From a checkpoint of a small transformer trained on Wikipedia.
Size: MLP 640 GELU, vocabulary 4934, 4.88M parameters.
Training: a variant of Muon for these matrices, 266M tokens.
MLP neurons of a small language model. Each row is named by its layer, matrix (up: input weights) and neuron, and shows model dimensions 48-111. Each number is 128 + 32 x the weight over its row's rms, rounded and kept within 0 to 255.
After each neuron's rows, "fires on" lists the tokens most often at its 100 highest values on Wikipedia text that the model never trained on.

L8.up34 [186 104  84 158 159 102  77 106 121 170 107 118  92 135 156 139 132 143 121 125 167 132  97 123 159 129  98 141 179 170 194 114 117 171 125 107 169 123 134 147 174 119 126 117 156 165  80 157  48 162  78 119 133  85 118 104 161  69 162 158 138 129 138 115]
fires on: " |", "u", "e", "ce", "ze"

L4.up242 [140 141  97 172 184 156 133 158  63 188 124 115 142 114  88 118 140 136  67  91 167 125 170 108 104 120  97 173 160 105 111 152 104 121  66 132 144 150 151 129  91 122 104 129 171  78 131 159 138 173  48 162 144  90  97 153 168 149 156 120 152 163 172 159]
fires on: "g", "'s", "c", "ic", "ug"

L6.up512 [ 96 114 127  71 144 134 138 135 206 136 141 148 179 140 158 124 100 147 165  99 118 103 134  58 147 140 185 140 130 126 139 221  87  93 123 104 171 127 126 113 177 178 136  76 130 101 137  77  77 154  44 135 173 125 169 137 140 145 125 159  88  91 107 131]
fires on: "l", "ir", "re", "ect", "ron", "ic"

L2.up240 [114 120 115  99  91 114 178 164 112 176  51 128 188 112 141 120 119 130 179 118 124 169 102 152 106 146 114 135 103 142 122  99  80 119  92  99 123 143 105 128 135 114 148  88 144  70 135 150 133 126 148 182 135 198 168 129 158  83 138  89 139 165  56 178]
fires on: " on", " –", " open", " air", "ñ", "oll"

L2.up405 [110 108 148 117 139 137 112  94 137 122 191 142 116 144 130 138 106  90 196  94 171 112 111 131 146 196  82 141 100 124 198  68 126 104  87  82 170 171 161 131 189 176 187 121 143 146 130 118 142 106 122 142 104 123 109 172 156 122 127 131 133 117  68 155]
fires on: " o", "ter", " Candidate", " addition", " Species", " app"

L8.up208 [102 129 173 100  70  90 161  73 120  92 179 159 128 154 147 136 109  94 163 149 112  62  91 148 142 134 119  96 202 128 151 148 187  91 167  90 115 122 170 190 100 153 115 115 157 165 143  59  79 149  65 150 126 127 155 102 125 120 138 109 165 166 141 127]
fires on: "c", "v", "am", "u", "m", "en"

L6.up72 [101  95 122 106 108 155 175 133 144 159 144 121 128 133 143 142 160 106 101  68 152  81  99  73  92 177  91 142 104 126 112 145 117 112 129 150 106  92 102  78 120 112 160  69 159 141 125 218 168 132 168 147 155 140 109 119  87  82 182 161 125 173 108 141]
fires on: " sh", " and", "and", " sim"

L2.up186 [ 86 112 145 142 116 122 132 136  79 119 154 115  89  76 139 178 137 109 118 177 177 140  63  86 135 158 155 141 107 139 135 108 158 111 105 141 142 156 150 140 116 142  86 149 111 103  92 127 170 125  56 107 151 107 155 198 156 113  93 117 110  76  44 153]
fires on: ".\n\n", ",", "==\n", "===\n", " ==\n"

L6.up362 [ 98 138 119 174 114  96 133 180  62 178 119 155 112 115  40 131 133 147  86 149 119 105 119 177 160 134 124 181 151 167 124 108 157  99 158  75 125 138 135 153 147 109  94 176 176 115 180 158  95 211 142 135  57 168 113 181 173 132 179 148 127 110 133 144]
fires on: "est", "ut", " top", "ograph", "it", "id"

L5.up3 [122 128 168 159 151 127 112 114 158 172 119 158 123 134 163 100 136 144 119 142 151 128 125 105 170 153 101 136 147 133 136 148 167  42 136 170 200  97 100  92 145 123  85 110 106 181 156 170 143  86 140  92 148 150 164 123 104 123 120 172 128 133  93 108]
fires on: " with", "ating", "i", "[", "===\n"

L8.up466 [ 64  76  98  97 129 133 111 192 158 188 154  52  73 120 131 116 135 125 108 158  85  90 101 119 114 138 114 170 146 144  77 114 119 142  88 128 129 120 185 124 152 175 109 181 107 137 138 139 159 170 123 111 140 139  67 158 125 115 154 121 156 100 159 130]
fires on: "0", "1", "G", ",", "3", "'s"

L3.up600 [ 81 120 170 132 103 134 156 145 133 163  85 102 156 157  60  90 122 154  77 188 144 139 102 117 157  59 122 113 185 131  62 119 165 124 175 121 114 134 107 116 180 147 118 135 153  98 177 136  92 137  57 120 150 144  92  95  86 193 105 118 119 152 155 156]
fires on: ",", "-", " ,", ":", " et"

L5.up262 [ 80 130 154 135 171 111 132 146 183 100 138 170 164 161 111 139 157  93 174 100 158  84 183 120 123  96 181  86 158 175 121 137 149 137  92 187  86 119 136 131 109 154 132  65 180 107 122 131  69 135 156 153 159 137 100 170 109 153  95  98 160 100 168 194]
fires on: "ing", "an", "ul", "ong", "ed", "oh"

L3.up376 [133  41 134 135 173 150 188 117 126 146 139  69 115 151  94 123 135  88 139 103 142 101  94 136 119  93 142 123 113 114  88 137 179 122 155 153 155  78 130  79 137 146  96  68 100  89 150 115 117 126 158  67 135 158 173 146 129 154 139 136 168 135 138 151]
fires on: " by", " including", ",", " \\", " from", " at"

L4.up160 [209  98 138 115  63  82  63 154 150 101 170  43 172  91 138 180 152 165 129 141 140 118 130 109 131 158 124 110 166 121 103 109 139 127 103 128 147 115 155 145 123  64  96 135 112 115 127 139 134 136 106 150  85 121 124  67  77 153 146 111 144 141 139 103]
fires on: "O", "1", "E", "0", "9", "A"

L6.up25 [ 91 102 141 135 138 158  99 129 175 117 177  91 116 180  94 108  98 148 127 146  92  81 155 121 145 152 156 154 178  65  61 145 115 116 160 100 175  81 100 148 149 154 126 145 162 136 101 115 113  95  96  76 116 138  95 120 135  92 124 153 105 159 115 109]
fires on: "ate", "ated", ")", "age", " born"

L6.up40 [ 93 110  92 127 119 111 101 170 130 109  97 142 197  60 105  70 164 150  94 193 106 140 129 140 117 139 108 180 119 150 104  89 132 167 151 152  90 125  38  63 118 125 108 113 141  83 158 176 154 167 142 103  91 132 109 168 108  89 186 115 100 150  60 165]
fires on: "b", "it", "d", "n", "p", "ut"

L6.up147 [ 76 148 172 100 144 154 171 101 153 118 162 124 132 175 179 139  74 101 125  83 161  95 108 131 135 117  77 118  90 142 132 121  75  91 160 174 113 106 153 157  47 229 103 101 141  97 169 121 122  97 102 138 194  37 147 126 158 112 109 209 149 124 156 147]
fires on: " m", " sc", " ad"

L3.up289 [ 62  74 186 125  94 123 181  84 117 178 151 160  89  77 144 119 126 188 114 116 199  86 158 114 128 126  89  85 154  91 129 143 147 137  88  72 197 123 122 134 120 121  86 188 120  71 141 135 101 110  83 167 172 164 131  91  93 164 118 190 169 104 125 146]
fires on: "ct", " in", "vent", " Art", "ict"

L2.up144 [129 145 154 115 101 125  92 127 132 127 147  95 125 164  59  92 106 115 119  92 107 122  90 127 119 154 118 132 163 142  89 154 133 150 137 150  82 146  90 155 150 117 103 119 141 169 119 140 176 144  82  84 145 132 109 151 143 178  52 151 110 168  97  88]
fires on: "th", " ph"

L4.up448 [ 86 143  78 177 114 102 150 153 136 103 175 163 144 161 139 154 145 156 166 113 113 160 125 132 141 125 103 131 188 190  99 149 132 113  51 116 134 157 127 136 110 185 179 123 151 139 143 118 105 117 115 116 166 169 134 116 185 164 136  58 193 139 117 178]
fires on: "h", "sk", "l", "w", "z"

L2.up174 [100 120 131  92  52 149 104 157 100  95 134 148 149  87 146 122  92 154 103 146 107 142 169 160 135 114 165  98 194 156 161 124 139 147 145 134 116 133  96 104 157 105 167 127 108 136 144 125 121 137 122 120 196 115  89  98 173 205 155 178 141  94  84 142]
fires on: "ration", "uel", " million", "eration", "olution"

L3.up595 [174  95 114 154 141 194 141  78  92  87 145 166 168 153 196  77 148 111 134 100 101  92 108 102 133 141 113 132 126 105 109 176 128 111 142 136 154  76 124  59 158 136 151 133 142 128 120 136 106 102 147 112  82  98 206 129 195  57 146 156 126 117  82  69]
fires on: " as", " on", " for", " was", " \"", " and"

L5.up467 [ 92 104 142 137 123  71 183 153  74 137 120 124 111 162 151 163 101 142 101 111 166 126 166 153 174 109 152  69 185 178 144 120 131 141 130 124  59 164 134 121 137 100 123  54 142 122 130 130  98 150 149 154 149  39 124 163 120  96 112 153 150 142  86 191]
fires on: " |", " ", " in", "1"

L3.up122 [ 56 137  38  68 102 105 115 146  50 181 129 165 136  73 119 170  96 121 158 145 144 120 187 122 107 141 154 157 163  95 155 118 108 103 119 125 133 121 135  90 154 143 112 143 154 149 102 191 158 160 173 115 140 165 145 127 166 116 146 163 124 154 150 119]
fires on: "ou", "and", "ut", " o", " contract", " Born"

L6.up629 [ 60  63 143 101 101 143 179 184 122 118 163 135  83 114 151  56  96 118  80 123 163 151 152 112 140 172 102 117 125 113 159 134 129 148  72 134 135  81 109 147  82 157 158 180 109 167 173  93  67 101 208 125 138  82 133 181  83 177 112 120 128 148 167 104]
fires on: " st", " St", "St", "-st"

L5.up429 [ 99 133 100 105 125 105  74 173 166 102 255 161 166 150 115 118 149 156 146 139 105  78 129  86 144 121 191 140 172  68 111 134 159 127 146 149  57 131 147 150 120 150  97  91 167 128  94  75 166 162 103  92 109 154 123 121 119  99  83 107 159 146 104 137]
fires on: "ing", "ed", "iv"

L4.up441 [ 88 106  93 145 102 103 139 115  71 103 136 185 115 164  89 131 145 149 158  76 102 115 133 157 193 145 129 111 145 148 115 102 148 107 165 133 135 122 174 109  88  75  92 105 127 143 165 107 129 161  72 113 147 161 132  77 126 116 175  97 147 158  90 170]
fires on: "k", "j", "v", "m", "ch"

L4.up482 [123  83 123 115 147 175  53  98 161 114 117 137 127 102  95 137 172 136 135 170 147 154 126  94 145 168  88 159 138  81 111 111 145 132 111 120 132  95 141 142 120 193 201 163 121 169  91 171 127 103 137 130 120 129  92 168  98 204 108 113 175 108 122 147]
fires on: "ain", "overs", " Europe", "urther", " Language", "ter"

L3.up133 [111 137 209 130 134 156 162 109  95 123 115 150 130 150  96  94  52 125 164 152 130 115 105 127 169 104 144 155  91 172 119 161 111 137 104 174 113 122 135 205 150 106 127 131 133 159  93 134 179  79  78 111 190  72  95 146 121 121 120  96 119 182  85  68]
fires on: ",", " end", " (", "il", " is", " sch"

L2.up78 [140 148 113  86 123 169  76 147 144 177 121 150 136 182 114  54 145 122 106 122 109 169  76 177  84  65 162 112 143 169 101 137 186 194 143  99  85 142 115 130 150 107 119 113  93 151 137 189 113 129 151 185 175 180 180 142 142 114 138  80 172 161 102 120]
fires on: " /", "/s", " well", " by", ":"

L8.up558 [139 107 104 125 150 116 131  76 138 116 142 163 146 158 192 153 175 106 171 131 152 116 136  97  95 115 102 199 113 147  75  86 102 105 161 135 136 149 139  40 165 202 192 151 121 135 131  92 108  77 136 180 196 127 117 118 124 145 154  96 151 121  82 102]
fires on: " (", ",", "ay", "oy"

L4.up79 [ 85  96 116  67 135 140  89 124 118 166 125 124  62 144  83 159 120 100 121 157 154 141 208 183  80 113 188 124 136 181 117 142 103 149  95 154 131 101 166  94 151 160 111 154 165 114 159 105  51 179 131 123 202 143 112  34 108 151 124  91 137 167  76 174]
fires on: ":", " de", "ie", "n", ".", " der"

L2.up238 [151 156 141 166  73 130 102 116 153 203 152 167  96 141 100 144 154 105  68 117 139 101 132 122 118  89 172  71 143 167 152 129 117 137 135 113 165 101 157 107 137 149  99 133 115 153 186  77 148 151  79  75 186 117 104 184  74 182  98 150 132 159 113 177]
fires on: " United", " for", " over", " bi", " Mad", " there"

L2.up573 [110 173 128 139 126 123  95 140 110  93  99 119 176  56 123 111 107 185 183 101 146 118 154 114  91 198 101 122 159  97 167  99 148  80 120 124 196  83 106 130 180 150 103 145 181 132 107 179 202 121 142 128 100  99 124 128 154  69 126 122  76 106  95 106]
fires on: " en", "{", "st", " imp", "nt"

L6.up288 [ 56  71 151 105 180 127 141 148  85 173 141 149 125 139 143 138 127  81 112 110 174 122 177 149  80 135 110 146 153 128 148 151  74  90 138 163  99 222  86 158 109 154 105 144 159 224  88  94  91 109 153 181 131 146 139 116 118 152 151 122 177 136  84 122]
fires on: "l", "-", "-f", "-l", " un", "f"

L6.up62 [110  85 104 130  68 134  87 154  87 139  81 119 117 159 110 123 106 102 162 163 152 100 128 141 108 187 168  77 114 123  87 182 143 111 178 148  75 166 137 182 139 182  72 140 114 180 133 108 130 176  69 209 144 137 117 110 195 139 131 108 128 134 132  85]
fires on: " of", "th", "est", "inal", "am", "3"

L5.up214 [  2  58 167 145  92  78 103 116 136 166 122 147 123 112 154 134 133  95 133 144 170 133 192 145 165 129 149  99 120  83 132 167 115 124 106 141 108 116  88 109 134  97 126 113 124 129  93 141  97 160 101 142  79 103 158 184  79 140 131 108 114 145  89 154]
fires on: "at", "f", "and", "wh", "w", "ab"

L3.up235 [113 162 118 146  76  79  69 140 185 126 151 186 152 100 111 159 155 189 141  99 138 146 100 121  74 131 118  96 123  92 106 147 161 113 110 158 152 178 162 128 105 131  93  87 159  88  70 139 155  97 114  92 104 183  96 152 156  86 139 160 178 161 116  93]
fires on: "–", " by", "gr", "/", " /", " gr"

L6.up196 [124 117  97 130  79 151 136 110 131 168  99 160 127 153 128 107 137 145 108 106 153 116 197 129  67 135 141 130 110 120 173 142 129 177  99  99 158 136 117  85 145 119  96 186 118 134  71 154  65 140 104 116 105  97 127  98 157 113 132 137  84 211  91 176]
fires on: "e", "o", "u", ")", "ra", "un"

L8.up561 [124  55 151  97 119 145 141 170  96 105  95  95 123 153  64 135 124  99 100 167  71  98 136 128 142  84 129 178 126 109 163 131 183 147 140 120 161 163  95 117 178 129 131 161  94 131  81 119 160 106  89  77 134 196 121 188 183 111  99 173 174 118  72 181]
fires on: ",", " wife", "|"

L5.up486 [ 61 132 182  78 182 180 114 165  99 157 117 160 172 168 154 136 104 112 148 114 176 152 131 152  95 124 135 145 103 103 171 116 128 130 142  90 189  61 139 105 137 142  90 101  97 121  91 109 140 137 108  93 163 101 132 148 146 177 159  84  84 151 133 111]
fires on: " Man", " is", "Al", "The", " Luc"

L4.up285 [130 140 106 138 144 123 110 119 159 134 126 112 170 116 130 101  86  66  94 102 147 147 174 134 180 120 146 179  81 105 181 176  85 106 143  77 157 179 132  99 112 142 105 123 170 150 132  95 120  66 144 131 163 103 122 124 116 108 158 155 103  92 103 118]
fires on: "ur", "ir", "at", "oc", " age", "ic"

L4.up203 [ 54 126 113 108  88 149 151 139  98 157 112 208  84 193 163 106  85 125  97 168 136  89 100 121 125 124 163 213 102 165 145 100  52  84 142 116  89 158  72 142 172 137 184 115 136 136 112 158 133 103  88 123 163  88 129 143 140  85 118 133 111 121 144 147]
fires on: ","

L8.up479 [143 117  73 148 148  67 144 126 102 178 171  91 125 158 147 107 128  89 140  90 135  79  99 149 193 147  92 168 135  70 186 122 163 152  59 123  97  83 144 145  88 152  93 167 152  87 149 127 163  81 192 139 205  88 175 132 112 146 166 160 147 132 152 112]
fires on: " a", " to", " or", "ot", " /"

L4.up560 [102 136 109 118 121 163 146 132 102  83 121  97 139 149  98 110 100 108 157  98 107 120 125 172  20 104 168 193  97  67 149 111 126 156  76  76 155 108 112 126 123 144 131  61 123 138 133  91 159 103 167  92 136  96 118 179 115 174  66 122 123 108 154 163]
fires on: " not", "\n\n", " also", " def", " offic", "-"

L3.up49 [ 97  60  74 138 116 104 141 126  70 130 158  92 173 175  56 138 123  98 116  95 180 117 190 132 150 128 122  96 144 122 112 130  64 170 164 147  85 134 137 118 118 181  60 155 202 173 152 102 127 119  91 147 119 210 134 151 193 171 162  99 104 107  60 216]
fires on: "\n\n", " (", ")\n\n", " American", "American", "ian"

L3.up639 [108 147 166  68 139 110  72 106 174 155 158 135  63 172 100 137 101 132 112 156 200 145 125 187 139 133 116 120 159 140  84 136 181  88 141 158 149 102  87 130 137 141 106 139 146 138 139 183  95  90  79 141 174 151 112 143  96 129 121 134 184 124 161 124]
fires on: " sp", " Bra", " ar", " Bre", "ø", " Sp"

L3.up91 [143  92 141 168 167 101 139  54 109  92  71 103 112 166 181  53 121 141  81 121 106  64 151 131 110 102 139 132 143 112 103 153 138 122 148 117  95  68  94 155 149 148 148 159 136  98 131 112  69 162 133 125 165  75 145 164 147 138  70 147 114 129 101 133]
fires on: "'", "\"", " in", ")", " (", "ely"

L6.up70 [101 129 100  88  99 162  88 148 116 180 179 154 118 149 151 125 110 139 102  86  76  80 123 200 106 151 133 162  80 112 146 126 121 161  84  12 157 117 104 186 128  64 116 155 113 116 110 197 155 137 131 110 153 121 123 164 162 111 121 117 164 160 108 110]
fires on: ":", " by", " career", ".S", " office", ","

L2.up489 [131 106  89 152 159 141 122 151 156 123 149 146 156 182 125  38 133 122  84 108 130 178 132  96 154 111 152 116 121 159 108 109 169 123 161 165 176  99 150  77 202 109 107 173 151 126 156  99 136 113 133 101 160 103 195 133 128 107 152  98 146 176 114 116]
fires on: " sh", "=", " sp", " ran"

L3.up378 [113  92  80 124  49  68 149  99 141 107  75 139 108 135 157 173 214 130 127 105 146 111 154 156  71 163 117 185 174 141 117 142 130 116 127  98 121 109 142 168 156 154 120  88 171 176 136 161 152 145 122 101 111 103  75 163 133 174 103 129 175 138 158 128]
fires on: " since", "ed", " –", "°N", "|", " by"

L8.up217 [127 128  86 137 109 180 116 132 135  82 205 145 152 140 159 103  52 114 144 136 164 174 153 176 143 190  95  98 112 157 141 184  82  70 150 159 119 136  89 138 135 133  77 123 182 158 117 177 111 163 102 142 133  81 100 164 134  97 143 103  97 106  98 152]
fires on: " rec", " dist", " f", " most", " re"

L2.up263 [118 161  87 148  61 103 156 126 141 143 121 163 172 203 138 108  96 125 164 125 118 190  94 176  98  77 118 100  97 149 107 153 154 102 157 187  79 149 138  95  87 144 142 106 132 142 185 128 181 142 102 132 130 126 146 174 185 132 110  95 149 134 189 111]
fires on: "c", " h", " pop"

L3.up361 [127 154  81 120 117  98 123 147 105 131 104 138 116 163 128 156 136 100  96 147 188  88 112 124 117  85 171 181 116 114  92 126 101 116 193 124  62 117 110 168  68  66 101 126 129 143 125  88 139 158 144 141 134  98 112  86  90  73 177 147 115 113 144 139]
fires on: "ik", " village", "ira", "q", "ij", "sh"

L6.up312 [ 65  63  76  97 120 129 100  87 165 114 127 132  76 145 149 112 137 186 100 112 174 126 143  81 128 163 136 145 115 108 111  93 148  98  81 154 129 120 118 127 170 132 117 102 120 125 164 143 141 147 227  87 112  69  84 135 116  92 121  91 115 128 117 126]
fires on: "our", "ou", "iver", "or", "est"

L4.up140 [131  88  74 153 147 119 164  85 119 123 177 114  87 167  94 118 124 125 140  65 132 135 137 116 181 152 127 156  93  99 102 121 113 123 122 116 159 166 143 162  88 193 125 170 171  97 109  99 157  69 152  92  85 144  87 128 154  84 116 169  79 108 101 207]
fires on: " (", "\n\n", " def", ")\n\n", " tw"

L2.up17 [144 135 134  91  72  72 188  92  78 100 121 147  49  66 145 124  77 106 165 100 107 109 119 144  95 107 143 141 134 100  92 174  90 168 122  98  77 130  94 127 149 160 115  88  99 104  98 141 118  82 149 178 122 137 118  94 141 145 122 147 124 133 103  84]
fires on: ":", " th", "'", " young", "qu"

L2.up563 [208 156  64 172 127 141 168 170 187 110 139 205  72 129 159 165 107 141 136 112 134 124  81  61 103 126 118  85 152 133 117 117  99 126 102 119 157 147 146 116 112 121 177  90  92 155  74  93 153  52 133 121 140 112  99 160 138 141 117 111 109 109 102 141]
fires on: ")", " album", " Republican", " artist", " chron"

L5.up523 [ 85  66 119 141  99  86 170 126 110 123 152 157 129  96 173 171 139 144 172 111 171 143 140 146 155 129 101 182 130 176  37 163 152  83 132 100 177 171 133 108 185 158  84 109 126 130 145 166 147 146 157  69 117  89  89 141  64 107 102 119 118 156  93 124]
fires on: "er", "ud", "or", "red", "row", "ou"

L5.up540 [ 82 142 157  97 195  97 110 167 143 145 167  87 129  63 176 138 111 125 130 138 113 174  86 103  90 120 151 109 200 131  86 105  99 206 105 166 120 136 100  73  95 149 115 111 158  78 102 103  89 130 117  67 101 110  88 150  97 148 149 115 162 142  96 161]
fires on: " it", "2", "1", "he", "3"

L3.up95 [125 155 158 143  86 164  68  96 132 127 145 143 162 182 185 115 178 193 173 122 119 140 113  94  91 165 109 127 138 139 123 118 156 119 106 133 114 118 105 168  84 128 121 116 161 166 174 132 107 128 147 139 132 108 178 188 147 154 124 119 112 144  91 161]
fires on: ".S", " Pol", "Personal", " Born", " due", "olog"

L2.up608 [ 70 155 153 118 175 111 115 223 132 140 110 153 164  86 144 102 100 155 143 132 118 163 185  78  97 124 142 115 130 150 165 139  61 118 135 136 137 162  91 133 130 163  97 128 141 172 163 117 122 133 117 165 162  92 158 121 143 120 166 145 140 183 134 147]
fires on: " World", " cr", " un", "ster", ".S", " cap"

L6.up181 [200 163 110 100 139 175 102 104 172 146 142  98 142 163  97 136 110 136 147  68  85 152 166 122 119 125  97 108 156 171 121 107 159 135 122 149  72 110 124  82 183 143 106 128 125 141 155 114 103 147 151 143 124 146  79  94 183 153 120 143  82 141 103 108]
fires on: " m", " f", " ref", " V", " F", " w"

L3.up441 [ 66 137 109  88 148  98  64  83  95 155 182 159 145 163  84 121 113 130 145 147 110  88 169 147 119 132 148 155 109 167 109 134 130 126  82 138 132 106 143 153 135 159  87  76 141  91 126 126 139 132  88  75 169 166 106 165 175 116 146 139 129 109 113 129]
fires on: " as", "-", " by", " for", "ellow", "ert"

L6.up56 [158 142  84 173  43 174 150 125 125 157 122 150 121 152 160 167 121  74 211 155  67 148 188 164 124 159 139 139 166 142 161 142 182 117 119 129 104 160 129 141 200 151 122 117 119 138  78 130 148 167 153 151 139 121 167  65 127 134  69 119  78 121  94 149]
fires on: "e", "o", "es", "a", "ens"

L4.up305 [ 88 120 149 113 128 150 167 123  89 159 129 111 133 147  89 128 130 123 138 161 113 136 177 146 114 128 201  98 108 104 102 204 148 132 208 158 155 129 144  71 142 196 103  75 199 156 178  84  89 196 111  76 161 171 155 163  97 188  90 145 156 157 113 115]
fires on: ",", " ,", "ian", " known"

L2.up271 [ 99 143 136 134  77 155  98 126 119 182 159  86  83 141 131 115 173  93  75  95 142 185 159 179 201  66 178 124 110 176 135 132 135 101  86  98 117  35 114 113  97  74  94 167 133 163 197 124  61 122 134  92 153 128  80  77 145 136 160 117 121 134  88 150]
fires on: "ru", "ont", "v", "se"

L5.up334 [165 149  71 153 121 128 116  98 117  66 133 129 177 159 121 154 124 199  71 149 169 127 137  61 140 157 113 166 167 171 164 158 125 102  58 128 116  67 139 196 123 128  98  91 116 152 126 148 129 131 155 195 120 136 139  75  84 164 143 121 155 177 155 124]
fires on: "°", "ar", "ad", "ud", "am"

L2.up231 [124 160 128 112 153 100 138 223 165  78 140 109  96 108 155  60 106 130 147  98 204  58 145 213 105  88  89  91 158 104 110 157 155  96 175 133 116  67 129 124 151 141  91 127 172 138 161 191 127 128 114  64 161 112 166 169 100 173  74 130 161  76 155 165]
fires on: "ul", "ar", " car", "te", " nar"

L5.up276 [151  50 129 131 135 132 108 119  91 123 158  78 139 171 171 142  97 101 111  47 124 126 179 141 112 160 206  96 109  98 117 168 143 185 101 150 132  76 104  81 146 147  82 165  78 139 128 116 173  86 149  94  94 130 124 135 122 103 136 148 114  89 113 119]
fires on: " as", " of", " and", " rel", "ia", "ian"

L2.up424 [106 116 163  88 165  93 167 162 154 187  93 169  69 132 105 148 113  95 111  96 153 172 117 142 117 202 117  80 183 138 133 148  50 135  75 131 101  93 120 175 132 170 109 163 152 144 110 128 132 146 108 106  75 129 140  95 129 140 166  82 173 165 118 118]
fires on: " ", "ct", " votes", " ide"

L2.up617 [167 143 128  73 103 112 100 127 127 158 132 144 117  95 202 158 116 184 150 121 137 115  79 240 139 101 155 139 184 132 136  72 157  39 116 145 102 111  92  48 147 123 121  96 187 140  98 140 129  82  49 165 145  68 157 134  96 118 137  95 187 112 109 113]
fires on: "re", " pe", " gre", " fre"

L3.up255 [109 104 150 160 123 129 118 148 140 151  92 115 116 168 173 124 101 163 113 109 105 104 145 187 114  68 104 128 187 101  80 132  85  98 146  95 138  91 166 108  67 167  98 149  95 174 140 129 107  98 118  78 149 116 114 112 109 102 112 186 101 145  89 104]
fires on: "ated", " US", "ury", " UK", " States", "cted"

L3.up422 [ 76 174  93  91 150 133 149 108 175 157 203 132 114 113 117 197 136 132 110 147 123  94  85  97 127  92 116 129 109 146 108 189 114 108 114 128 160 170 140  95 135 146  80 126 129 133 179 112 107 113 152 154 159  77 137  95 113 147 132 147 164 161  70  91]
fires on: " with", " bronze", " sc", " hold"

L4.up14 [ 82 132  80  95  84 131 131 135 134  55  60 155  98 126 156 140  56 131 154  87 182 166 110 104 133 160 184 150 116 154 170 151 183  93  92 112  68 127 142 126 141  59 122 112 113 125 147 225 148 147 174 104 100 141 112  64  89 136 126 114 106 105 136 142]
fires on: "al", "ra", "ro", "il", "ough"

L8.up638 [146 118 114  80 168  93 121 142 129 128 133  96 120 146 119  62 137 140 120  88 128 117 166 135  80 181  91 151 130 143 171 169 171 136  96 192 107  82 149 139 162  94 139 178 120 110 137 134  70 163 110 122 156  77  88 105 117 160  75 170 186 107 142 131]
fires on: " to", " that", "==\n", " include", "b", ","

L3.up532 [ 95 137  61 215 123 121  81 160  90 129 147 125 135 129 159  88 111 117 113 151 129 118 170 113 143 129  92 145 126 158 113 150 144 116  81 128 175 128 134 126 165 199 131 109 100  80 154 138 149  77 121 148 137  71 128 160 147 146  99 159 162 153 106 131]
fires on: " debut", "pen", "istics", " cons", " on", " cap"

L5.up160 [105 105 117  92 100 153 157 174 173 118 115  46 116 199 124 163 163 135 137  42 177 111 182 103  97 170 123 174 186 122 150 168 135 124 124 185  50 143 130  97  81 127  99 159 154 144 146 153 121 155 135 175 165 116 121 131 192 130 120 124 146 125  95 121]
fires on: "-", ","

L2.up493 [119 118 190  93 147 161 104 152 101  59  68 107 121 120 133 125 123 144 109  51 126  67 193 120 116 130 130 165 156 165 161 111 130 170 144 147 169 134 140 126 141  76  77 120 180 122 128 190  85 168 176 149 178 109 150 124 151 157  92 171 188 100 128 165]
fires on: "end", " following", " sign", " ret", "et", " tour"